MLP neurons of a small language model. Each row is named by its layer, matrix (up: input weights) and neuron, and shows model dimensions 176-303. Each number is 50 + 12 x the weight over its row's rms, rounded and kept within 0 to 99.
Before each neuron's rows, "fires after" lists the tokens most often just before its 100 highest values on Wikipedia text that the model never trained on. A number after a token or word is its count.

fires after: " U" 27, " P" 9, "l" 7, " the" 6, "P" 6, " N" 5
L2.up140:59 38 49 50 63 56 51 44 53 63 43 68 76 63 51 51 48 31 44 42 64 54 65 48 44 48 54 52 43 30 51 43 54 42 50 33 49 73 45 70 45 47 42 57 49 61 42 35 67 55 56 39 38 45 61 41 34 40 68 46 58 56 65 42 53 52 51 39 74 86 47 39 36 20 65 57 64 66 66 48 63 43 52 65 65 48 57 60 59 50 27 57 33 35 32 78 56 32 61 39 70 52 54 38 37 30 73 36 52 57 44 66 71 44 54 68 28 49 39 39 49 45 38 50 52 41 56 56

fires after: " O" 18, " o" 11, " cons" 9, " n" 6, " M" 5, " D" 5
L2.up1043:46 42 51 53 40 63 42 58 50 59 46 46 46 61 66 39 44 67 54 34 54 45 52 58 54 61 53 50 47 50 37 62 28 62 40 50 50 69 50 47 46 49 71 41 45 28 49 60 36 65 44 50 42 46 60 51 23 55 46 53 61 50 74 51 54 27 59 27 36 60 60 39 59 61 46 55 49 44 69 41 65 46 59 39 48 71 51 51 49 25 57 42 42 32 40 39 56 62 44 49 48 59 43 30 60 51 69 64 55 50 56 53 30 60 39 49 46 69 58 52 45 42 43 56 61 61 37 49

fires after: " K" 19, " St" 12, " C" 10, " Ch" 7, " st" 7
L2.up1266:46 40 61 60 52 34 59 63 39 43 66 54 41 55 25 30 57 50 65 55 34 54 32 36 74 47 80 55 59 68 45 48 57 36 37 58 21 59 47 46 48 51 25 61 51 60 68 49 51 57 46 52 49 51 28 62 50 76 44 41 58 40 58 63 50 62 81 36 41 50 65 59 44 40 62 63 48 53 50 56 52 48 60 52 54 32 36 61 53 71 61 60 68 55 56 66 52 73 50 37 28 42 57 57 69 66 41 44 47 65 52 42 68 26 56 52 50 71 44 78 33 38 38 52 24 47 37 42

fires after: "′" 22, " d" 11, " R" 8, " r" 8, "J" 4
L2.up990:55 32 42 47 43 54 66 61 38 29 49 39 38 55 42 65 38 56 52 56 53 38 59 36 52 47 36 47 37 52 57 46 50 58 61 81 54 35 51 45 61 46 42 67 42 39 48 68 55 55 46 44 26 55 36 54 56 63 57 36 27 42 54 45 51 33 49 48 67 30 45 40 73 58 57 46 48 48 57 63 39 69 22 54 51 43 59 56 43 63 44 54 48 51 57 65 64 42 72 39 40 46 30 52 57 45 60 56 42 42 72 59 79 65 68 39 73 41 54 58 42 44 47 36 37 40 78 38

fires after: " A" 25, " c" 13, " An" 12, " M" 9, " U" 5
L2.up1333:39 36 32 43 51 66 61 36 48 54 22 50 61 54 47 35 62 56 36 70 53 48 56 61 38 46 57 60 46 57 46 56 42 49 42 41 76 72 59 56 53 45 61 53 46 28 64 72 42 55 47 44 45 45 60 49 52 46 19 57 50 43 57 38 63 72 53 50 51 65 46 42 50 39 49 19 48 42 68 60 68 58 51 54 58 38 51 37 53 67 48 40 48 39 37 41 63 46 66 58 43 48 68 40 42 59 68 44 66 54 41 51 66 61 52 36 47 64 77 54 47 55 33 65 58 59 41 45

fires after: " P" 23, "P" 17, " Philipp" 8, "F" 7, " Col" 4
L2.up1147:61 46 66 56 63 41 42 44 29 49 46 62 34 53 37 50 38 64 45 86 69 47 37 34 46 37 57 51 57 22 49 51 47 46 53 48 58 47 58 37 38 51 38 37 62 54 52 40 44 38 53 62 54 49 53 60 31 47 68 44 42 52 72 38 49 43 34 60 54 63 32 49 47 39 49 53 52 58 53 55 67 38 37 42 38 25 53 38 54 50 45 46 28 56 62 43 62 38 53 55 53 44 62 47 46 53 55 31 59 43 68 50 67 37 35 41 31 51 48 26 34 54 66 48 31 39 48 55

fires after: " D" 15, " T" 14, " tr" 13, " Ab" 11, " d" 6, "d" 5
L2.up1298:54 51 57 57 38 39 60 57 50 38 27 56 52 70 40 50 78 71 50 57 43 15 45 33 46 40 56 50 56 54 54 66 60 54 52 36 51 21 71 45 42 75 49 41 60 71 57 41 67 56 57 28 63 50 28 52 38 48 43 60 55 66 29 42 63 73 55 58 31 41 30 33 38 76 59 46 45 37 36 47 41 72 58 59 72 62 43 53 58 57 37 40 60 45 51 43 36 79 54 29 39 53 44 55 60 36 64 54 62 51 52 53 39 58 55 70 58 43 35 55 55 62 46 52 60 68 61 36

fires after: " D" 23, " An" 16, "D" 11, "′" 10, " A" 6
L2.up915:51 57 49 30 44 44 29 43 41 52 41 29 35 44 69 49 76 67 64 46 43 60 59 65 39 35 33 37 57 53 50 25 47 33 39 55 49 54 48 53 48 65 55 73 40 46 64 58 41 55 77 49 44 45 29 47 50 45 39 76 52 40 46 68 53 43 47 53 62 42 46 38 54 49 53 22 46 44 67 74 53 60 47 35 42 52 56 40 54 61 51 42 69 58 55 51 60 61 75 21 30 45 38 40 56 41 56 63 46 44 58 28 51 63 62 45 34 34 46 56 44 47 66 54 58 50 80 59

fires after: " U" 23, "′" 12, " R" 8, " the" 5, "R" 4, " D" 4
L2.up3:52 50 39 53 44 57 73 36 54 54 74 58 68 47 64 44 40 42 39 34 39 24 36 41 34 56 52 39 49 51 58 53 54 58 58 54 66 50 44 49 68 28 61 50 39 32 58 75 46 49 48 46 56 73 50 42 62 49 46 31 26 66 58 59 49 55 49 65 75 43 48 46 46 85 74 36 59 69 46 39 32 47 35 55 55 48 45 54 38 55 41 46 45 53 51 33 52 48 77 33 44 79 47 59 34 45 46 52 50 54 46 42 51 56 62 46 45 53 69 50 43 70 35 51 45 52 56 32

fires after: " D" 15, "D" 14, "′" 10, " gen" 9, " d" 7, "°" 7
L2.up1212:44 67 42 41 39 57 80 40 36 74 46 28 64 56 57 37 58 31 68 55 55 18 50 44 47 55 51 37 70 41 55 66 47 33 65 41 36 51 47 44 46 51 76 54 34 54 47 61 55 57 48 55 45 30 44 54 39 35 43 74 57 25 56 60 53 47 40 51 57 47 54 55 39 51 60 47 45 45 27 54 50 53 69 56 41 40 48 44 53 41 48 31 55 52 65 58 58 73 64 18 40 56 54 49 50 34 57 30 69 59 49 51 49 65 39 42 38 62 64 80 57 44 42 48 54 48 57 59

fires after: " V" 23, " l" 13, " W" 9, "°" 7, "\n" 5
L2.up49:52 72 66 40 38 36 36 27 78 30 45 57 53 47 64 73 39 62 58 36 58 64 55 45 45 33 29 57 49 49 26 44 40 39 40 51 32 67 51 53 57 55 48 47 33 67 60 55 49 74 35 45 55 60 46 51 72 31 46 46 35 62 42 47 55 45 48 72 61 52 49 39 56 61 58 59 29 56 61 32 56 46 40 58 72 44 56 52 27 47 49 35 74 52 43 50 45 72 63 50 57 48 66 54 74 57 59 41 41 54 50 48 50 39 48 53 71 32 41 52 63 56 45 56 50 60 48 46

fires after: " b" 15, " B" 15, " K" 12, " U" 10, " S" 8, " W" 7
L2.up837:51 55 58 57 60 67 74 52 44 51 56 50 79 39 87 38 53 55 63 46 44 58 56 65 39 48 39 61 46 54 56 54 51 51 43 48 58 48 62 44 56 58 42 63 46 21 46 56 41 73 55 65 39 57 40 51 53 57 38 59 56 48 56 56 58 43 63 54 48 67 65 65 58 49 68 35 57 53 71 39 48 65 51 46 50 58 46 49 44 44 43 55 41 45 51 47 47 43 46 38 67 42 73 39 51 53 60 62 29 62 37 43 32 65 33 46 51 33 49 45 69 32 30 37 60 59 38 32

fires after: " d" 24, " D" 14, " c" 8, " mon" 5
L2.up709:36 70 47 49 50 61 56 45 65 41 37 40 53 45 44 15 61 68 26 64 38 20 55 41 37 50 60 37 52 29 52 82 61 61 58 58 63 35 53 52 49 41 64 65 36 39 47 53 47 66 59 43 30 40 47 67 57 50 58 24 42 67 34 51 48 61 62 45 75 54 48 53 58 44 39 55 53 45 46 46 43 42 50 47 55 40 50 73 80 60 51 29 67 53 67 48 62 58 45 43 42 33 44 40 47 39 48 64 45 57 65 62 71 38 50 46 35 46 57 33 52 52 31 51 61 50 43 43

fires after: "a" 18, " a" 15, " O" 13, " v" 7, " S" 6, " n" 5
L5.up1350:48 33 41 47 55 60 66 55 57 58 44 48 40 47 52 40 64 58 42 49 61 43 53 58 61 58 65 37 42 62 49 52 43 64 44 61 42 61 52 36 43 39 41 40 71 46 52 87 59 57 51 44 47 41 61 42 30 49 31 67 49 33 35 37 44 63 43 40 34 77 50 44 30 50 73 38 58 34 50 56 77 47 60 55 40 55 54 46 34 38 67 33 59 51 41 62 42 50 47 36 48 39 52 52 46 61 70 55 29 48 45 59 60 78 49 41 68 62 41 81 49 56 44 66 56 76 45 46

fires after: " D" 18, " V" 13, " L" 7, " l" 4, " Re" 4, "d" 4
L2.up334:50 71 54 68 53 55 54 24 76 33 34 47 58 37 51 60 55 44 54 26 55 49 73 52 32 58 60 41 40 40 58 46 60 57 50 39 57 47 43 41 64 59 60 45 48 60 45 52 34 40 36 47 37 48 38 43 39 46 58 49 53 61 57 43 36 49 58 33 54 52 47 48 63 64 67 31 40 45 66 30 64 28 40 49 64 57 53 55 44 54 45 62 50 63 34 44 66 60 58 46 54 43 48 45 46 31 43 49 52 67 48 46 54 61 35 66 41 48 32 63 50 50 62 58 52 49 42 68

fires after: "\n" 32, " An" 16, "." 9, " A" 6, "," 4, " is" 4
L6.up1202:73 40 27 21 44 60 44 56 53 44 59 50 63 22 54 28 49 50 59 35 54 55 47 64 52 33 50 55 71 54 42 43 56 41 23 51 62 44 48 73 39 55 54 34 57 62 37 59 31 39 61 41 54 55 39 42 58 66 42 60 63 41 59 55 42 50 51 42 55 54 54 42 37 43 60 66 63 43 38 73 51 55 61 52 33 46 66 46 43 43 44 64 54 77 48 71 63 39 38 32 50 48 33 43 56 63 55 58 45 48 56 61 44 51 53 62 36 47 62 54 24 57 45 53 44 68 57 33

fires after: " an" 21, " An" 12, " A" 10, " R" 8, " the" 4, " Ar" 4
L6.up1011:51 47 55 49 69 56 62 28 46 31 48 51 58 50 62 31 50 78 38 74 46 54 68 42 66 60 39 58 47 49 40 60 48 32 46 46 61 65 56 59 64 47 45 42 70 51 54 65 53 56 49 12 43 53 41 62 56 59 33 53 37 29 61 50 40 62 40 49 53 61 54 69 64 25 44 47 60 69 70 40 32 54 55 43 40 48 34 29 53 43 37 51 54 62 68 53 48 30 65 63 40 59 44 55 46 58 47 40 67 56 55 46 64 54 41 52 44 56 40 34 50 43 55 71 54 34 54 53

fires after: " St" 14, " C" 13, " v" 10, " c" 9, " W" 8, "C" 7
L2.up573:25 38 53 40 36 64 41 63 62 48 65 20 62 51 45 52 64 73 61 58 39 44 40 54 53 49 67 35 42 59 47 34 62 55 56 47 51 62 40 48 47 60 42 55 54 39 52 58 55 58 50 44 46 48 40 52 65 68 42 54 34 40 23 42 73 60 52 42 36 68 53 55 43 22 23 70 30 63 46 46 53 50 65 65 48 47 42 60 41 47 35 31 46 42 37 43 43 61 46 52 48 50 57 68 62 54 72 44 61 49 58 38 58 66 36 56 65 59 62 65 59 36 49 50 51 52 31 08

fires after: " P" 17, " T" 17, " p" 8, " S" 8, "P" 5
L2.up1533:50 36 30 55 56 55 31 53 37 48 60 17 43 52 38 38 51 50 20 82 50 47 53 53 38 21 71 71 65 62 56 49 60 42 51 48 63 49 59 41 58 47 32 55 59 48 60 45 46 43 49 51 38 47 60 56 52 23 34 91 50 42 54 41 35 57 55 57 41 48 50 63 27 58 32 64 62 38 74 43 82 51 53 42 50 49 41 37 58 45 41 54 35 51 58 62 48 37 76 61 58 52 36 39 45 34 63 47 50 58 49 32 59 25 66 45 50 62 43 36 50 61 52 69 32 65 79 61

fires after: " C" 20, " Z" 14, " St" 11, " st" 4, " Ch" 4
L2.up389:40 36 50 62 36 64 44 66 45 31 42 38 76 61 30 56 65 59 31 47 38 52 52 48 39 34 78 44 46 68 32 58 30 50 60 65 38 49 41 74 66 36 34 44 57 51 60 33 34 59 55 46 61 64 61 45 39 63 39 44 53 59 35 55 63 39 72 44 49 42 71 41 33 31 48 51 64 54 64 55 60 38 50 45 61 34 50 37 39 59 30 34 36 34 29 60 54 67 47 28 56 52 62 76 66 48 34 50 50 52 42 44 71 42 56 48 54 67 38 41 30 43 46 53 33 50 42 28

fires after: " s" 22, " U" 10, " sub" 8, "rat" 5, " was" 4, " vis" 4
L2.up692:48 50 51 65 55 70 39 50 48 51 24 44 53 56 49 50 45 55 32 25 49 45 49 43 30 71 42 38 52 48 44 53 47 56 46 62 63 42 47 26 44 39 49 49 64 50 64 46 43 74 51 42 36 32 62 75 73 64 52 49 35 55 61 68 42 64 39 53 58 47 56 46 48 50 62 34 39 51 42 63 51 59 26 53 56 46 75 61 27 32 61 56 70 59 41 58 65 55 65 56 52 48 63 59 70 52 36 35 46 40 38 30 54 50 54 34 39 40 24 48 39 42 44 60 42 51 45 67

fires after: " U" 14, " Be" 14, " B" 10, " V" 6, " K" 5, "S" 5
L2.up255:41 54 36 35 46 48 51 59 48 54 49 59 53 51 53 53 61 38 50 30 56 61 44 35 52 44 66 59 54 56 69 43 60 63 55 60 38 34 56 51 71 51 32 62 56 44 33 65 46 54 21 44 39 52 54 57 44 51 40 38 50 58 51 42 50 48 66 35 57 51 39 53 62 36 42 52 62 90 52 38 43 44 36 62 28 60 47 48 28 56 39 31 45 54 43 45 63 47 32 29 64 48 68 51 55 54 62 18 56 56 35 41 44 55 40 54 37 43 37 56 60 35 56 62 40 54 34 42